config = dict(
    init='uniform',
    init_std_qkv=0.028,
    init_std_o=0.00597,
    init_std_down=0.00371,
)
MLP neurons of a small language model. Each row is named by its layer, matrix (gate and up: input weights) and neuron, and shows model dimensions 160-255. Each number is 128 + 32 x the weight over its row's rms, rounded and kept within 0 to 255. Numbers have three digits each. A neuron's up and down rows have the sign that makes its largest values positive.
A block is one neuron, or neurons of one layer that tend to fire together. Before each block is what it responds to, as a language model described it from the Wikipedia text at the highest values.

Coordinating and/or. Coordinating conjunctions and, or (also &) joining two noun phrases, often in table headers and fixed pairs: "City or town", "age or older", "Powers and duties".
L7.gate211:145197139171139097194074181159204121146138067120119158154144165142140149067140047147130110119094157156130132130143125165120086124111138100114070139121123122135153105109118095094117148115156123123157153151198133111169078099107098168106137159124056072117191172159122141120109132115130200103
L7.up211:153149147124107070176128136155154161159136126089094165159139165118174152058146100145137095130166164172126115180136134140092155093107167121155088184103108112151150134121091108202165183150142120123092109142180165162160118072085147159128082157104063121080091180173117108086088088098074157114
L7.gate261:137045154195127084095108170100148175149119111137164111108156154132145153150083095088158174144106079086137129108145146139099141159133120119155122170129153094096144118125083113154165082123192075184144101121114096148096115168151188110141155126129188141115089107158077090153163133113178077131
L7.up261:130133072129178132161136122101126127144165088103107107158143193114116135140106128126167158058120082125141160164133123142156154092126100171170156133142135146089164083151079174121109133141106113129131117120137131130138043171081162124119204119140186164088164153188091124087145150139154152105
L7.gate375:144095109156164117106098124113148157126111093122119053141172122113138190152130122162140137132133102129140197148103151108096135153111125139153101082188165101097093136095180129151099105134156140126121144177155118139117059117061135196110124049123130119154135056148126062146212116093089145094
L7.up375:127085117172163157140161103110156138133135122140148094145149055072109067118149108152135184146191131092109113139101128145102091098103098162194161123180071098145162121170123148095175111131148151135153079056112094071093187111078187091158062128132123129171125147139140175163122158145175209101
L7.gate464:157115187135092102128129143118150128119100085147126159101056125153152114189104134178101142131170088146094122099086104154138093141108101109097161138136124074112148085133172163124125113134123127137197127173118043129106143198102118163085153138145118065142142113071156091131168125116085098173
L7.up464:115109150148086130118148099140168145168117136129089133176150145121133127110131104063156107110118139132130182171134130117140181194143105121140105116060126134112190118149123141147081100198162148089103137170136118102122135104167118140180177138160103124190069222117158118111119117138117131157
L7.gate498:121171130163199152107165117138076111102174110111119120074123125168148156126113069175062106118208089107147186143093145088127165149114134109095138142185074139178119130082197097112165113124137230129149154120101144141121140081138112137142090125096115122183132105163091087143131150094101149077
L7.up498:112182179103142115118102022101184116126067112102153116181127129115150168155092121160101155153093124220137146190095184171109110124180066126146120121132108093148113129108161129121136123109140113088127143109126072095099127152069102093102163154110099153152114143166078107130136077176132143140
L7.gate678:098095100124152074149103096095137107119147129136118074146084132104157115126081069140068166111169140169152147123151140101060092141151112156137151095184068127070147053107205127154212153162113067083152157153112111163114134087159125172126128156133066130167139120163093115151167183071136141118
L7.up678:073143136133109126101163122146160116152097071136100146157062151094133165130112073169173169105106159176066113139105130136168119117110116115155190102085131156168108066127150130174112081189115066134109183057119107145088112101105146119153160155103155139161185097136120172128137150087155108131
L7.gate683:118100172211099141130146074051164096136114113122135100081115140108184102115123207129149116160112178075105114113157126164061134139160134116123100167198104154122119158131119115148121115115125126151170148111164107095088137092102105157095143111084149106160125105120186122102117129180131116191
L7.up683:129117123121141104171197101093154187128188141089087129090124130148169144150218103163196101156166163127119091126130086146113157148105118176088174078123125152120134130114079113083142100138119146118092140151120097115139158129106112177074144131166081100172118172061129140166169157143115130125
L7.gate715:112117134125079157147158144100128121111089135097154083204150090129166126071132124184107097180159114131136126153111142092151114111137096189163132157197170179163117130135103084163123114144116179138149126097123133124176125161164152157130103127111091148179124154211147111095113063142096195121
L7.up715:090049169116137170088162088101145064124115124145047068106170154092119176098149158135135062079136189117096141149080166146171081139103112095094161090161154155081176104085153077141096137064108115130103160184133136124142182152135171116133084060073051146129142147141151125141126162133096130150

List-joining conjunctions. The word "and" (sometimes "or" or "/") placed before the final item of a list or coordinated pair, as in "Harvard, Yale… and Lafayette" or "KVEA and KWHY".
L6.gate450:103117113169114119181143091070119118111113139162109110156146128143206110108142078147158128159145129117115104178129141129157139140084086093133156070145060174129119076065107159164100052128131133149183140176135133133102110172126095131122148134141058117156145114147072124165107080150154100143
L6.up450:107119163160072078177116098113086151138204085162159114128145157133177088071159106181134137184115104066141132156103163154130155139058099110074183076147108158146135096120107188176172131186144116117111138164178176196147137111139121158066081170152146160123148129131109103099044079123121099146

Table cell separators. Column delimiters such as |, ; or / between cells in flattened tables and stat rows (sports stats, race results, rosters), occasionally of.
L7.gate127:133171129127201111126138138078104164074115136134107101074095116108115116111110142178129156108128122113083135143144129146180102139135105128133104130178153120074140175159125169234111097130233136153106106126113126138151076097104160157135144082107117135093158174128138069135154161112144146125
L7.up127:161166157078206190116134149118051090120099094092068115070119114100106126166127150131123103096118109070127128157103163088114080101142144134186085091126161139155105099113110118114118170137163094104093102106128123170107139098118087091117109082058119147137066102158128090103148125184123142155
L7.gate284:133107049083123185162100106150171128087106140126077133148136113123188139070103161163223135148101085126098104102159150064143119153122140106166153165175116143125097097039123167149146133123134153214098193131188177143107143079141052163175143160083176122182069133161115145093135094097179203133
L7.up284:092131193143093115125121180107109128095132104170145149157089121118154079174153125167138126062185104141145143155084173106128124093119098136198119069086132109136098108132101182181089145134158163091093109133164118156086177179097132127096120064069146082083186154151138162079121180157201080114
L7.gate472:100127111094105214137146119141129156093156090116133144140093129135127086120159183185155105135167128102114141130117110109089074131149105145171125145141165094069150116108103130146129159149157147119089146128141105111083090156140161160195114145146128149082173173156132152172061145177134132136
L7.up472:185158098105120136162168114100171078140121138074112130076104162094122058165135190118099110101184067126094212106117081105086148129148112115141204139135119112121193061126128089141110099183136173136069097103159148107142084122121102089112109107118138052134117168148098132099174200169137189110
L7.gate542:090122146168155179125146066120112119126111141101165138182136176111160126097134112147122115124107144138127152115107084158100177145137113131175124199132155137106127184173072108203137160124203140121066151113192106052112082092166060109165127128121189139148145100147129105179130092105102155171
L7.up542:150195119127134103116075083099139117107138095156102130085145099170165089148167088113110101083178128147147125112110168127185163159164095126089108144124162144166153140093187089175111109116129167180103105097111227073178197150196110084188117109116177192139143201164108100152117116095118138137
L7.gate682:076053087182099133176089110142144141121103165140142115163082070151152174140130140106088109142114132105097087067156124166176152143149125103087135152127124135168124124068113160125111141142087145166108120087142153169155154164129056086142148144081102136072149166089121170107129091188112149100
L7.up682:109134110097120111072140160125135088082142149120138153133070135133170098115043117152147161094129182072110130174149153163150122090161132146123140125129135143114161163169155142060124113171133128183108115101163099165086130107093085094107166139133127138088104161136153025164139190095113153070
L7.gate705:160162074156151142082142123109135130126114153149132119167122089186163122161175131136170136158132175140194080101135111090112140127120144111115136134066164113088047120194161077124104144104105099167087103176176137162062121117147119141180183120146128147204128097141127139155116205157111108110
L7.up705:151169153107179172147134121140123112110109111121151124094082139150081124123104205122122186077120151115160056141177159118118198126148126156107139122120128152150104174105147099157093106069123129135126111143101130103156145137151113114136060099097127134129169143168139120126083145159125163137
L7.gate735:130114075098147182113119098111059133092131077182170110097178085181162134184119199126151087169129140115067121125148180148148120173111107137195093116192127137085101105093108145138130147157139114085121151132083108147135089130167107195132116149121172106143116086129080098124125096165147176066
L7.up735:136074080100121128119115125142099143126117162145111140144153076210139133117132108158177122198157179125098130090094149104141085127142053157118148092192112149111187091101125168102177137129128146123076169101126167190118125133130156079192121079103143133161154136124123157206117160119159136162
L7.gate739:115118136112103116127117172108125113116065088128129142152127127097187102144139145163159125111099122115128103079143231172130126132173089155133066078188064122160191115109111141131119133119113166141163179135136143167112138102122101121183103071119133127069116146142176155141116090113187162161
L7.up739:123172134161149151115175138103127125143123161137186157178112138146126162120098135197092130149193125120147149101110168116089134107149153075112089104145116153110100136142128127191116158125121127142134074181087183120132045128130130090146156125119167108117093162128127121113128110147155093175

Structured list and table fields. Tokens inside tables and lists, such as pipe cell separators, semicolons, year digits after "19"/"20", scores like 25, and date or country cells.
L6.gate735:094131203103127098106149142127169155137089126091120120183128157076163135121100109050156137140108083169116109104066056096100147094151123061141181117174136105071185123200149167094154159149167134164130114162133131141151145119171096123054134144130128116146143124125131103158124088077162169105
L6.up735:076182170176120117109104156070094126113058094148091108140149142094115173183102107094071075103132088142106108087136128129145119061123134103133116060146112111088103195160115129191121176212158086127108099117181132100089136117148143138133155157111085181104111178107142084147075140134136137139

Surname final word-pieces. Final word-piece that completes a person's surname, often foreign, in rosters, cast lists, match reports and tables, e.g. Righ-i, Mamed-ova, Per-ović.
L6.gate172:116145128171148139173165121157138168194112133149140132119155100146167177074140116076154124134172115164134132160164077128159118111133116139145166132141172096203110130161067206055149168126066084113148156169139153132152182138102129137151196232175127131165107080090135131089114082151080141124
L6.up172:110130165121085117093068119130169115127122176090085117140114134129110109152110135136166167110095101168122112161090104141125130181165138148143069078128141192161075124145062123087088159131112126151161122093101101120154161127158152169130075179114137103047168101132154113147138118138199134131

Final pieces of foreign names. Word-final subword pieces closing multi-token foreign or unusual names, such as Rī-ga, Giga-uri, Par-ma, often before a pipe or comma.
L7.gate73:113172098123096147175098099130081109171145158089185118128163125120164083153060185174122126117147140079132169131140146158136093103139199165126140098163111114159098091144138098115148148137179125098174136109147097143143099133174186109099163178124134129083084203143130143141093147141127163112
L7.up73:090146125113158148153120111139084151132177143123146102117190144111156120149090181164121204115147057096128148092143147173138095041144204149114162111140071148164112116180144125136153160127162141090176128109142086127136097117169120092141157175121134114090078215117116162130065126127135116131
L7.gate124:136092106098156145112121116075095127155101141159134088137140100125127133098112190112080110157127101066047183122082128104152160130135086115115085109172152146114093125085105068144089165136074121114118136111100144140116139139151108129095110169123120129151115130108118191114125127194169125129
L7.up124:216151078169112117112172069165119152094095137139128113152166128142139103106126089150196142133132107100115143088122082193131105094092126118101160098125211166105159107170067114111101145124113085155143156082163165139151123112085164104132160152122144203145094125102158062145151168151126098148
L7.gate311:112089108163127150060125131131124136125072114129202143110086115119135184108100102123121165086126114158113152126128149129154143091152070116107111129162092160156122142151134132133127162102130102137143160156149152150128120139134125155100178131120107191165095175094125178146121137098177165165
L7.up311:143142078175079147137107101118152096118090219101146165126153154126148087098105113157110113126113103058127107064159160131143128110138083128102119072115146179083204071134047152111132096138132118129187165151140162171101120117106113141117145162184117117112101074113145167111125118146119177133
L7.gate343:159128140118152100139092070158086079150118194126163131125161197073132113159085159076115176104158120076130055110141153114114139096252150155152149117175142064171109125141125116083157161119153081119127101106127162142174074118139140129132103140084125159125120072127121189145112122127150186152
L7.up343:132108149125188087137104169073173132128121167109122118130123131083147135176116173194130157089171109122129094110147081107152179127143157129150120097143150168097153142147186155120187100112121131192153134080151162140212146155102181165156130165095126175050139197100105195115105118163108132131
L7.gate395:097144188130096110166135172070176173137130100140128118111174112107129102106079139110078187181070088186060141159126142157117118161096133082034098045083132156112182030151086142137151124116194161129157088110138099153127113084142079126131128110125112087113133136117144130105100108136093141156
L7.up395:128148153166132151136117139137135107072089158118140144131104123119079179158123117175161104217106075138115101153124131104173113151109113097090134157107152201081161083134152111115163164091115159166159154119120134052155124120155093084124148099074162090065130125152146127108130114087113139088
L7.gate458:151124091093144151135121098112127113119092158092140126183083152080115129145104106114120139093148144115131157129147192136125192088148123125052126161143140129167129181112045102128164107150154099125153109116130132186111148178160153156078132124082100075106133135120152111193121179071210158094
L7.up458:150145114144162154117036118115176104078058125100156177166184139108122081125103146128111146135109156124185093124104167093103133094141148137079122103088115134129130163129073145203111120041134132167149146107134126131084094070143100143092106119103109127134079141138135121095198123090176133110
L7.gate545:059121134131132139099127127124145173129116105159131085093062147137127147139129095096185169116127129070113143113165199094067178097159139127108115113087195130131196096164113109112156133103098091075183129154082127068107191148115133157146126165137160132133129154133109163160103116159109096220
L7.up545:169197160095159119153107138135130145183055105139203134128093150156111145122121092168178158161085052117188124075096105180104165150143179126101143159075142105151158144100085151150110165144079089161136186132140097097134097139099137097158106169087121194122106067150149098171111119112094123146
L7.gate773:102155136144118148096101160175168164193090127109155097139158157136134175172086208092186129164096086174140098113162094113158131106126121114139140123152124095175181160163070132120160109064223127139092136166158148127115078155175152160143136142119193093192092082094120160131085145129140134112
L7.up773:138183145156113153119122134163127134177079158093145126163177171102110183175155148136183108144097158120194081124138102115152123125145105087157111115149097100173138131128119121145128104123177098101140144142086129151090085105175099115145178174090198113230098108090121187149070115184216170110

Final piece of proper names. Last word-piece that completes a multi-token proper name, mostly people in lists or tables, e.g. Sriniv-asan, Milič-ić, Herzli-ya, Luc-ia.
L4.gate253:144123108104138172047154097130114123055141137101113123143144153163151130151209147064117126139124170068124139089112127137111067137117134117091137104189144106227106099115099077117135151135086195074161135134165112115158091138130122131097144083188118159176182154081175156159080149143097086099
L4.up253:144151079107124154090114092162074152080173111087130098146119148205175117149163173091107119118078149076142130081126124120144065162130115078072139087166149136228132097113118063093137151125140174088144124150128111109160106141112098107114152142155116127133135161083079114194121162125109100093
L4.gate299:091145099122048172149089136168143097115098104155131124115122145107192171154094112083087155145151093171142135106176140133071134087097104151099120100153108025140129125145140158056185137137139078119066113120136003118097167139129141150115155144128105125144167181108099133138153135180151097100
L4.up299:100145078138138121112088132149187127150137176105079116113082103134161139062127163123106189158107110128153079105166139135117082107130192113120116132162153114144123120209096133128125139106169085135057165194148133126148104105089104127147110154076167132123185108114174102153154125171158150099
L4.gate305:090126165125120076189077141147141133123103128121163112187106117111145115139081095037129156047164095098105101172150088158118125116114134144118069116096156129119170122171138160136158156098123095054100127128057138149090113121132107154154123149150123148210088176073175151108111090130139199173
L4.up305:124160112095146086139149135048126053112144122117208120106060154132124173130087161127200159119097143159113143143081106137089111192168128166134141147143135106080149100153179078107104156100190093128172081070123098128078150135171141102129128122190129148151091255119098124153111100136136112062
L4.gate356:101136125167096072170145131082133124069163128135158082116177112130059095112159116136136136080130116093158223139142160109127109123189130123101104093165056113148129185159152151142150105144103107103134126139109061155132080166110095095164131156105179122093110117131149130097099106128169146159
L4.up356:097125104056131110099133123109164118181137113128148168088170159101131167151148101100103151122077113109095169117176160127173144149128139107067115005161165135149115156178140163155161155143142107165163133120115102163146121111137098149135099110104128195188127160169184142121128091144113154099
L4.gate408:145124154136114091126134091074116113095092074137194095149059087127124153124141087121121090152154145113089127201112137077102136136135114132120178112113133126107118154105164106126105093132172084129159158108092075106168132065185137042112130162147154117131183174177146165116091122143107188145
L4.up408:109138119117173127172147080083099062176137101172119083117129095144132160122100065127123155153147131104119141175126121155091123148105120158164094105116140197157137131179189063047086175090165086126145188119058182090117126092106119139111132111113109156083076090103099150074117182064100187104
L4.gate417:189149141117164131143144117142083146125145107137151123176133091116162121150203100075095136062100099136112121123121079181130095176114112147092133145087149113107117133087101115108126144137129135128130140129120101107107124150111099115127104153109106137119175091103158129119151171102091120136
L4.up417:111134132106140111155144115157095090124152115132184075158105124101128126110159068131082118135093118129129159173075117173101113171083095136083135153122117101119140170134114087111112133165120068076195187154148146150127128177097115148100131158112080133174148037134113168123175153123056142085
L4.gate583:153174181182086170107135151081131123108132083123148092136102121095105133131138137142074044116110081100079092084168144186126110163183100156121120142109192134172124095163102093071143194116121144144135098128113070125143142158115089186104186138138099163154136129075088137116131159097114095135
L4.up583:159134165104115188123113178132103115111123141135139170128153172190108171166123137100163069087184075133110120142113194144174090176092114069200055110111088122157187110130108146120102142150128179121114071168159095117084117126141077136108171171140150153115127142158123102170111140181190115129
L4.gate745:173119137145121095116109069090164144142143131099169125125111159186095158147139119120151201179178142119157163119128157111120118096130091135133140112130118127071107119186103159112147131117112057176139137151097162063187163086132156127153091137086125097134148094108164152139124167173130171105
L4.up745:080183152126107128160106166147127092122122126116195157131137129095114107137112170118141121129140115131210193127146152149190154123125109127175110095097177128120106105072110123136101122117150085197151126132157123121076174193150170107144110188109070146116098083120123159129079116137152173067

Final digits in table numbers. Final digit of comma-grouped numbers in Wikipedia tables, such as vote totals 11,495 or attendance 7,164, plus the following | cell separator; weaker on word-ending pieces like ational and ved.
L4.gate153:102130129098106165130144161108074128184143147174108119116130128139125168130178136138125115113092103094111203133156088127166171081074073125131160172088104112128067115148155187157140084094094111146123117146181109120122123093122108124146143071082124159105166101170135142161142142130127157151
L4.up153:117123132153149122125136147118091138106101121176130091124131128199077169179132127178163128150123103089137112137183085166161099115102147146097084161056115125123157138109189124127087084133135108168102187138114101098080098155123163184154138105111151123148127161130133143130104104131145142122
L4.gate262:164088142135141168130116116129138188068132131120091115111116128072113094108125133095119133119094085095124150115087121107151118138132096097120191168111111095124116148108146137136106083129162086133092149138166099101133101083064101174125066116092097141059144123155177117145107075113105111106
L4.up262:135108158122110143055158136127081116128087064074146137124072126123085108126070158148141106080152156073113085142133099096145118131112193067135152035082152169165128136133139140125125111160159110108134161118156113160134120093131134136131119151147163107109180167091132193117081080128149108165
L4.gate353:149155168133155139164091081127163075067094074164074129197127137130114179144140059129109175062079156126076164147124094101124143121104105120119119169098172183109101127074076166118130172137134110115174097091142118117170105158179105148140147114124098177060127145066154165101115093053158114125
L4.up353:157130152151112127097096060099108085082117091092108137105107150156147171141106127139183154115104131115120146088079101097084168135103183140155110166096134159132132181059130115143101148100102068080200103135105134102173127170125106137114086103130143143107129112080217130125072085065170093116
L4.gate422:076117119136151159128172146084210098084161142116155180148167103129121114130090129127228094190149105131191129148049107192121078148133118124098174083157168132125163198105146120165098079108132124099063110097181153135167071183109122178147124118197093102150185066149165175110127133092133197161
L4.up422:180148157080095151167126176159170106114166134149122146138146136130148107131147099122100095092088107130147099117116097091083155194215114125153142131121136163179130129143107118096149048139106135084122114126171100144098104132135129117086175073182131100167117179097135149137180149075132112132
L4.gate508:125119204129121206206101121060159102149108115072139119142107132119160157126139109137123155144170069173119118079104134104105136125139147179155083085158083153121117140042051162114139150140149068118128112086156177088132167093130107135153163121076149102118128152145136130142061142100129093130
L4.up508:064140148077119125153098111103100119119145122178145130144122124107086169096125094119122160128102132183056134103106108142160130118171119122131139180152151121110082150104153117156080131159076111111098157116244130110211124149113071057102102152112151106116103117050162121098111198180147136078
L4.gate672:127102116170137149123132108112123155124128126089145048131129199149165167150163104148172117121087140100115103108130093164194121086119120154147148125129136132136138139105128108114159106146127061188161137110085125124126115112106105147080162045133162127124098140139102068126108054137102105099
L4.up672:130106153131160132156157105155107142163136131098116160202109078076167130138099155078144162140100088125102154150145115110110137106142114070085122148125133137122112155124176093169124116112146063113083105100153186103175167091088101107163174096099176121124132163150149115169111143176130172121
L4.gate705:162149108157115126176165163214164111133136123122160157138107102060138164148183045149092157082082165159118140115118125097088076137152107091127142149156121099143099101172108165077139096092095130090121121188153147103129129123091152104123098110085064121166130143141100140058120046136219163095
L4.up705:136151103059132181132057111120136081133172134135163115137197097136142144075153118143131099087042132129129190156116156122139152113108122157103120093164100141177158122222119129091101101135179152161110148154062080096069094155154139127156114130145108153122152148147106161226130109080140167128
L4.gate810:140141185093127114128129165206119116104109151142097056130163087155126101141098117141118129154134065173076146144143103156185121168164082081163115168178186121121112159145100116135145124109174123170126132124152144091160081074161082174130134097183094137117115097128095125096069089146132139134
L4.up810:101157103130152152158107155150123104112127117072100140147102100131153134113104135067138202129097091082153075146113146146131128095063138093140128217120136140121082123121108137117121187070124118148148128125221133132141087164136146104169147073136109095137123189174149155130126114107177115094